{"n_layer": 8, "d_model": 576, "n_head": 6, "n_kv_head": 6, "head_dim": 96, "d_mlp": 2304, "vocab_size": 8192, "activation": "gelu", "norm": "layernorm", "norm_place": "pre", "norm_eps": 1e-05, "positions": "rope", "rope_base": 10000.0, "rope_fraction": 0.25, "qk_norm": false, "attn_scale": 0.102, "bias": "all", "tie_embeddings": true, "parallel_block": true, "init": "normal", "init_std_qkv": 0.0166, "init_std_o": 0.0166, "init_std_up": 0.0166, "init_std_down": 0.0, "optimizer": "adamw", "lr": 0.000648, "beta1": 0.9, "beta2": 0.99, "weight_decay": 0.15, "lr_head": 0.00541, "warmup_steps": 435, "schedule": "wsd", "decay_fraction": 0.853, "decay_shape": "linear", "final_lr_fraction": 0.0, "batch_tokens": 131072, "seq_len": 1024, "doc_mask": true, "z_loss": 0.0001, "train_tokens": 1004000000, "steps": 7660, "dataset": "wikipedia_en"}
MLP neurons of a small language model. Each row is named by its layer, matrix (up: input weights; down: output weights) and neuron, and shows model dimensions 192-447. Each number is 128 + 24 x the weight over its row's rms, rounded and kept within 0 to 255. Numbers have three digits each.
After each neuron's rows, "fires after" lists the tokens most often just before its 100 highest values on Wikipedia text that the model never trained on. A number after a token or word is its count.

L3.up1339:134122141152103176165076169068128110119125104163136149120148121134111165119154102113085127097162108126101129103134139105116156107135189105132143192139107104111134129134111095124151138160123157128114179111094112139130121109173115111182155112124088095085108166197088200158092125125134130148105112141125088143166127155153110119131163123095128130137115118141083170167128171096096148128135068112144126132142133130167141114131136147177144125123093157116099119133140108156159111135114128114140112104179113140115141125149100095168122108124146117133089130146117159133138152120124127068124089117070114123173181130136134133128131148153086080152099138162123125117145111150138100140121112082151123123156130099139084105128147105099091090117201127112128124129109118114133114117143118
L3.down1339:122138098099117108121083130150159095093145139106102149119105157143165103146115179133158144164127129136110162130175078108148162149168127162106161134149141137168120142139079137116172155137161159145132153129175136113130160138139161131109142181130150145168133112166124167116099126097129161072106101133117150089118162116134138125137107127127131120124099148116138124121092113137099123117147122137090182133150114096168133114115111099094166168119150140086113138133103158134082155118150156125165108131125187129178124106117143129134119096126139126095125129087117109128143161117138117120093127129160122146166113113136151125133102123085185105136136111120081135162131101114094162124122128146117142138117116125110126143088170154157136132142135126135164138133136155118123115153073166
fires after: " (" 35, " 1" 20, " 0" 9, " 2" 9, "\n" 6

L3.up2055:120123134105099128136104171124124134080140126149139149144186152160125140162139085124092121095167152106160122132134107071064169128138123101148124141138115110120141135194160121132139101108102154125112163113128122114153136130122087106160136102128128121107139132131102169108146136094074131138146123126128110159136146110121149099124129124109117124110084118129080172151107130107171136105138124110139127114168112126212136125112135119128125131133120120184123105132145160128122139089113157120154129121144122112129132115110100077124152141112154076115107108150145163158125127137119156086102141162117129158148130121175078114150146167135130126139119157097150103160153120115133097152081105120108112101132166107110130112153117133121131144098125149090089125112094131134171152155158099
L3.down2055:102105090116134139134132157154137088147117142165089123108131135106146111104127109147135107156122125152099133151121122114152113110163140164124137081122151097120126119108111167138189173110147116103138104140092113113115206189111160158059147129218149125153137162128126123154129143160156062095081159136132164132113163130083065131106151132146134119124159133117160123118170102135114108168150141166132121089147114145162090128145109185112129129151118124109109130161164144153147126095148144155115117089099110103128140159138092195142155103136099122153169115087124137164106131115146111097123138104124131110105122080061137131100142124124154163153131098110087134139136153121141131098160164079141090162168088093132116096078140134126149125113138120103143128136162107103138137099119127
fires after: " the" 18, " 0" 15, " (" 8, " R" 7, " of" 7, ":" 5

L3.up2023:110126108178086176141131139136111123111137170166099142170113113135105087132128153098116116140163147134103146129123112081134143155118168124100171162100098131117156129162092135137148121149106138114135157150146127114152147141128085136170073127110132139139137156108109091151100126147136159129197088084148119170149079158101134114145139144118157126171094147179113100144127134137133136114144124121133091116121121106168137105155164128095150159130115099138141075139139109088121137142156136149147132172092138063152114091135110145117102140113143120074160131126109169121105110130152139170115118118091129098152151133118133144125117151136139117124112119126125139150133121116074089127090093063156147091104114144132115094159121130157122119128120085109133154113151154164120160123107112
L3.down2023:122151137190103163149094127127137118087150089141143149132104146085124133139166158143122125140122160102151143116075127115183128111159161161132141133133122120102154100155131123197171114139071133091135120114128141107139120109137140145177106119135122144130124138112118133143146143169116137151142104128150085139157107114133126133113083146166125094124113137123090146123166126118148118115106102102127106125099107117110124139136131179136136158129100155102142083132084112121147149159177181107157145172117144089131086129124138120124127143124117138145123101138108161141148135116148135139144116156115154118139124126162141144124128129155125085120143148113145124133155143080108106100153144086102128131104162137137137108107130113116144091140099134126173117107142116141125119138134099
fires after: "P" 12, " P" 12, "S" 10, " st" 7, " p" 7, "B" 5

L3.up1774:147118119109153123104095146114151142159100163117129156151092102126104119109141100130129172108154103160174139152143067082120120181134123075120131100108089095137125148127121111124182151151124137128122094142115134128103102134123125123130157123144101144138121177127138150120131091085192176120151139152097120153128126128174134133135171157099053120115064162159113099149095103109140149103121127117133137110117115115129141115097134173106164148146136125117148110123145157136118143165142141138120139148157156121116108100134074153137132099133159117118137162169142139141143125138129137092122086081154083128119143111112157143138141137118138067129183128123131118152126132123084081113098112133108130137111115176131115075142094165132130114137110149066143159166154122112139126096139125
L3.down1774:142128131100152124142129128152127118150104146142133132081175094103164146125110165093134079116099120077132101115136174110119121134106162140153139093139122132112128113123099098102110141116105096111085149125108140144135142127129162098106133143136129123141106118145119107115173141089139104102097152073105183124078125128105126129144115117131129120107153167144134106094124119158118107102107160135128091153147107104134129122118130142167105107100121092118141142120111117135110137110146147137151127074123127090158157119121136138127132121176143138114072142095082122114157151131125134123099138147126072137149168065083128102152153135107103158145137142147133178098098159121143133133088127121144139090131103119148095160147190117092094138119160164138170143133089172142088107103091097
fires after: " the" 22, " his" 21, "i" 7, "g" 4, " her" 4, " their" 4

L3.up1099:100127097120124146100116149145134126088141125145134097155111118134084127144083102117130127133148166097103129104152127121073143116121104121148134177160120132114097150103126090161129154134100130138147199134152135126127169151153062075134120132143120142122117164104098117147098088108114136127164124191179144140170139131081145156127121123158148131146086132132134114110119089100123137153172133115119110142145138098175135137112135118139152141150140117142145083162171112125148143154138150111139137160134141136172104130131108144145147141092171144099186156142148163116131074135144159144128097132102134111156110132135139134159129149094125126126104120125111176137123110150104075142069080122169116125129162144150114089128115146189110091095142103093133154135129147113110140123130132
L3.down1099:076135110108159144160078139122145168140151083190131125161149102121114111147104140138147121101125126111098180148120118113077197151153135153168121114115109145119145094110083151149125146124125115165133133142155073086128124146148137130130177105141144145122094094107132132077145109106154131085151113124101143193118130112180086115155141139113137106132139101121123134116147125161142170134119123134123124107103150142058129114096106122161150135119094069112133146125128147149121102143113126123124103091112143062143089100106124115111159146111133130144144135129125126171160152099157127142096138119140155127112107202110147128130115147149160125168148121137052121139151160144162133146103121181149115151092109141093147069095114120109144111115147140109125086112101116102148126098146108
fires after: " R" 28, " N" 15, " S" 6, " I" 4, " v" 4

L3.up1948:138127129108101137135072136106100107116100147111127142137125174126119130137144132145118083151144149106136096167129111095118171155119111109133089122126118153129133166152107128163103157131166142101155105112158107112114156098140143132160086157090100144141128124102119152122145149097121125136145115149141085115082133113112127116121124138099077097143130153144080146120122154106108154106148140115163139103120130131129121115133125130110096112122124146180111098152111104142124135168132142110135194092138123132106131120119152127156145085108109106120177181154110135141141131130171116150129127104117156118155143150149123135130167152104155125155136126121140120138163139137147100119139127091145117120137130076091139153085137152089117118121111160108162095104162131170141157123095112
L3.down1948:106154125129098139118129141081139112158187123143164152127119109152159093118133134086088147161125103126129163116127146070158143135145111130097104091134134136124112114077083107141132122142106128071103092143147122128124084131074162139090127115098155151149092129141144133109155142125101174115138117125107140155110094134127085096113156162149165102143145129096116182105098092098108140086129123103128088093097117139128138097133108109125156144081151146129135079151118124127155169124156131121178147133124160119116121176100137139126064135170126124104145114118132147146152147106140151108098112176112163120144168145164123126132122138112133162095107122147119111140074077121109117100127153099143119130137129128150102104107100142102117135095142148137100139145085091118095144128097198
fires after: "-" 41, " Abd" 10, "–" 9, " un" 4, "." 4

L3.up1101:112174147091129133153162150111138187163148147090114155167102069136106044121104093130138143157151127198142137114141119137092119137136105125141130086105187097137107137126132132148112132124123168124088126108108138138124148177154142152140123112143137151180127158085067147120110114124083091120161124105088125172130129103120136158123154144146109104121133178132118112150124107103156142150133136103176118075119078119126140138139140137105157104141127175124148114157120127111138131142122152136095153153122121138090133147084124113142102136133140104105125114137146127177118120104132103126095127136127124126155152125124136124128089148133089130121171163133158113155138102127132108113098117133085163087142127141141147103162093140154158119130130093160165145149142121105150143131138071
L3.down1101:120131145078133157145130117119152104107111101115151142149163171087110127134129110114147141088145102113097094102123107177103108114095146088162169128159085125124168103119113114124084127151151103135143141150144131126126108112147127134084127147096155156123100133144144140135113114135145169133099183154138127154094097150097134126127150115133134125153114095175171116128163174097112140121102136146120113150156100130153129105126116123134112115122095105124103155131161146164106083155189127139135161105123114118164140138136141115119144130154127127145077108082073138126120160136139107124186128128120116103151193141141135135144112119105114126120134140144091172110138107113132128123172105121146127137138099110109142151090083126085112112141106153102135126179121131117166113124121149
fires after: " the" 47, " his" 8, " their" 7, " The" 5, "'s" 4

L3.up1927:170144121117120115115094122161142124155140142127122137148096149147125102134134110114114110099142134123075104175118109133152163080122129148125116139093060108085146176100127140136111159129104143140092146151101107098083167118136112108120116147095115132183124091119118129142133145129119080136114078146142096105125112137141147097132125106114115105142120141122101123138086138104111119148163101109149127079136140145163138118165137109129150123135187133147111117156101112140157130165129166122129149123104132154151143116154086124144114146132162105130132178110096169167099111124139145115128109077075142135157148160104101119141131116116131127200119120119111104122175132161116063116147109048155127110114152113109156143107130112129122090147121094146190138141161095165119144155168108
L3.down1927:123133113123113120123102122110128143125139110096149199141099142143156127141139117096167133143135132113108139086092099110104136100141139161087110086134113081125126129105125106216139141096104159138146140100125167128119170114127131124128093139194097169129135155148137148183150143128102128128121074151126130106118099125075089112076123065089134133102121131152092150112114190125118137130114124095135114103129086108150118130111134151128132105144137116099104117112114101136143107147167122162145126104135127112150127143131115095129122149179101113131137154141142109190142124127133121112133145163115122140139147095155109144154150118153134132121125113134118151120116125149106128106148169102111110115172155110134146139109109128123108124112150117149165152141125142151164139146098194
fires after: "\n" 49, "-" 15, "===" 7, " (" 7, " \"" 5, "/" 4

L3.up614:102109127106119142140123175113121110074143185123114125145130123121126113124144139096078118156160119130141136136121141150136128153103178169130120167101101079119108154122109069106155155142100137077133153139102130146122103141120148143148106121085105113123102141146116130109149129124141174118149135144103123139120121130107149134145159144117104097122104132178157151127108120136135115140134136159125118118115180075118127085139126146132151115128125147142141138113144161087101116124068093137132092145131100125118116128095165134146118086113143132149177130181077125143118129104096146123114132125116152152154131163114149113106128111113144084140122143108087102147175149130107131120138157101102091125162162131065102176169117134105115128119162104127149132168160125159122135118148140
L3.down614:141122144134153120125094119100097135101133112114151091107109117139145137134103156152140149130112146129130092153084135076119094163133165127132157096155145124130146161129153146165131096144112094134113085106146129168097129099155148111112155106121111150083188140087144135169114150127076117152138094156165147145155121118142145116126143110151108107137112124115127134101067128080165126140127144138115101103162137152154109175136126120109138136107123103130056106120129104158128157144165151125142134110133172095095102140142131100135149147128145126106103106117176132168139129122181118075128111130089137110121172094161123128122134124149123142120150158135134134116123105104114088104141065166189170142142112125167109131136164129141120089145129147119147127096129110132105160113102108
fires after: "um" 25, "==" 16, "m" 12, " Ham" 5, "am" 4

L3.up820:116092134129085129147100119139102095143119155101160117119121112136140115138126116127061099146125095156143106137137124127154161120141111109157121134141117060069129129141104129115141140114097124087157126156124122121150121150132121101148116147098142113133125162145122085130132128143124116174138109105104128156111108077118118143115154169130146151119152150110135075115115129131157147151137112138149109123143188107135183117123151161139158140116125122109101159165074063162107124134084119126131145123131113148113125162149127138147113189132085159107144171150118181093081121146162104169100122139115174118129110146150131128116116179147105125171108101121134113089156128160188118144102149127140167130137112132120152162126141140090181147127153101139126113142114144164149141137129114
L3.down820:105142105135128085126117140152129169117117134152150158132133096127142113104128129120091130136170169143152114061099086133150116118168139139136135105107098150121153114101140113107093089138157126157123118157111081105129102113099068131129165102132116154167160113124120125174100145106146154121145108137130139100094189121110109110125116139116146122130131121110133146112149144115154135105153151166132086141116106090145110087106124121152127114156106078135123144107084091117111083133128161119137108151097106101098101140143129108111131156122105126111147143162101148153107150111138130135125105079164099192194130116139125123104162096090108094117120110139112162120129128142112169137091144126133091117120127109110122097145083133107121106124095118143093167155124161108121175102091135
fires after: "–" 34, " c" 10, "-" 10, "/" 9, " the" 7, " (" 6

L3.up449:115153117164133170123133131130146134142171161122121129131155145144125126132129148139137098157131171118128138096168114093166115149166165110123129117125147141116148134130118123106140133142106137071104137162124109166134117150111091097134127143126143083129126154144151124103091124117141142118200146093158134151144147130114127150134133145151170109157104140129128208140097149146165126125141129116129109144154122118118150134122162144102110105116103098130134100118115051138148153161125091170125107130118112146141167130139083109171110154094148135130151160140133182158146140132147161134162130134123119129093112134137108109120104121142127118168159126122146098097117108121087126141116100120141108095128137142117145120147126081087096178120113055164155133111141147151123144148104093
L3.down449:085149167162105092076161135094098118142176119146125140118163158119074148128164122177129152117110161106135112073085153142102089120169124166081123129156139152124105152123122153132162090106053139126142125159158133116113104124074104100127126132132103149145157146133134152146134104141134104103140119123127102130149165145129096152161150142139116126131153134140128147134116114136121134109114164117161095129092121134115144175157166129174117118147112101107136168151124083119125140121158137118075084127150137110146175130173140150140153141143158157130151160172118121114126176161124099093145166118125128158166123120153094069131122145157126118117177098105121151118117122128133112138136075101148102100152119111142108137108088127077103099150159130148123116083117181138151124099103128
fires after: " P" 19, " D" 11, " p" 8, "od" 8, " d" 5, "P" 4

L3.up1232:096116124133107165132107113102105112149124158191144132100120134158126091165137081124113102123092153085115149175140106138131125116138119125127130160084131135092138094127135119121170137114142147124088123162141132125127122125106087132147096138115126063143181154115090159128151151139104143133159095139148086170115153156134116141140126145175133103096152143152076105127134116104170105135128084107140147107152126122138128155114149164115162173081129135193091112150097085149137096135141152135097157089156125131126101133105142081113175107111118140115169148117092175141147071116142117143107138078122108098171163148155123164102127156139131136148109100127137097100180118164131101099119133085128172096132125102138140132162156117115108142116120103131140097148092126158131126116134094
L3.down1232:138131115174112094176106109107162150093182112156169166113099150146136178126106096102137118104103127114123127072120118125162134077140119122125140117123115139086094112150099118152128098079148172096150141130128134146161152083121106137123135157073130131120132137148133125163135142159111138145148105147124097081145123135133124134109112084131142110099099113154108136138114148120111127117115108139099143091121066130123131133111112131147142136125139117128141107136109066096119114168144168113148165164138120097164105149125140095164110149145128119103123087126131126147139113124127122127134127123130186126137096148155096136060131129107116129127113160155157097102129120143114117136094106121172124090111179108129151131122124094089123108151098164144144141139146186143117096131130127
fires after: "-" 71, " un" 7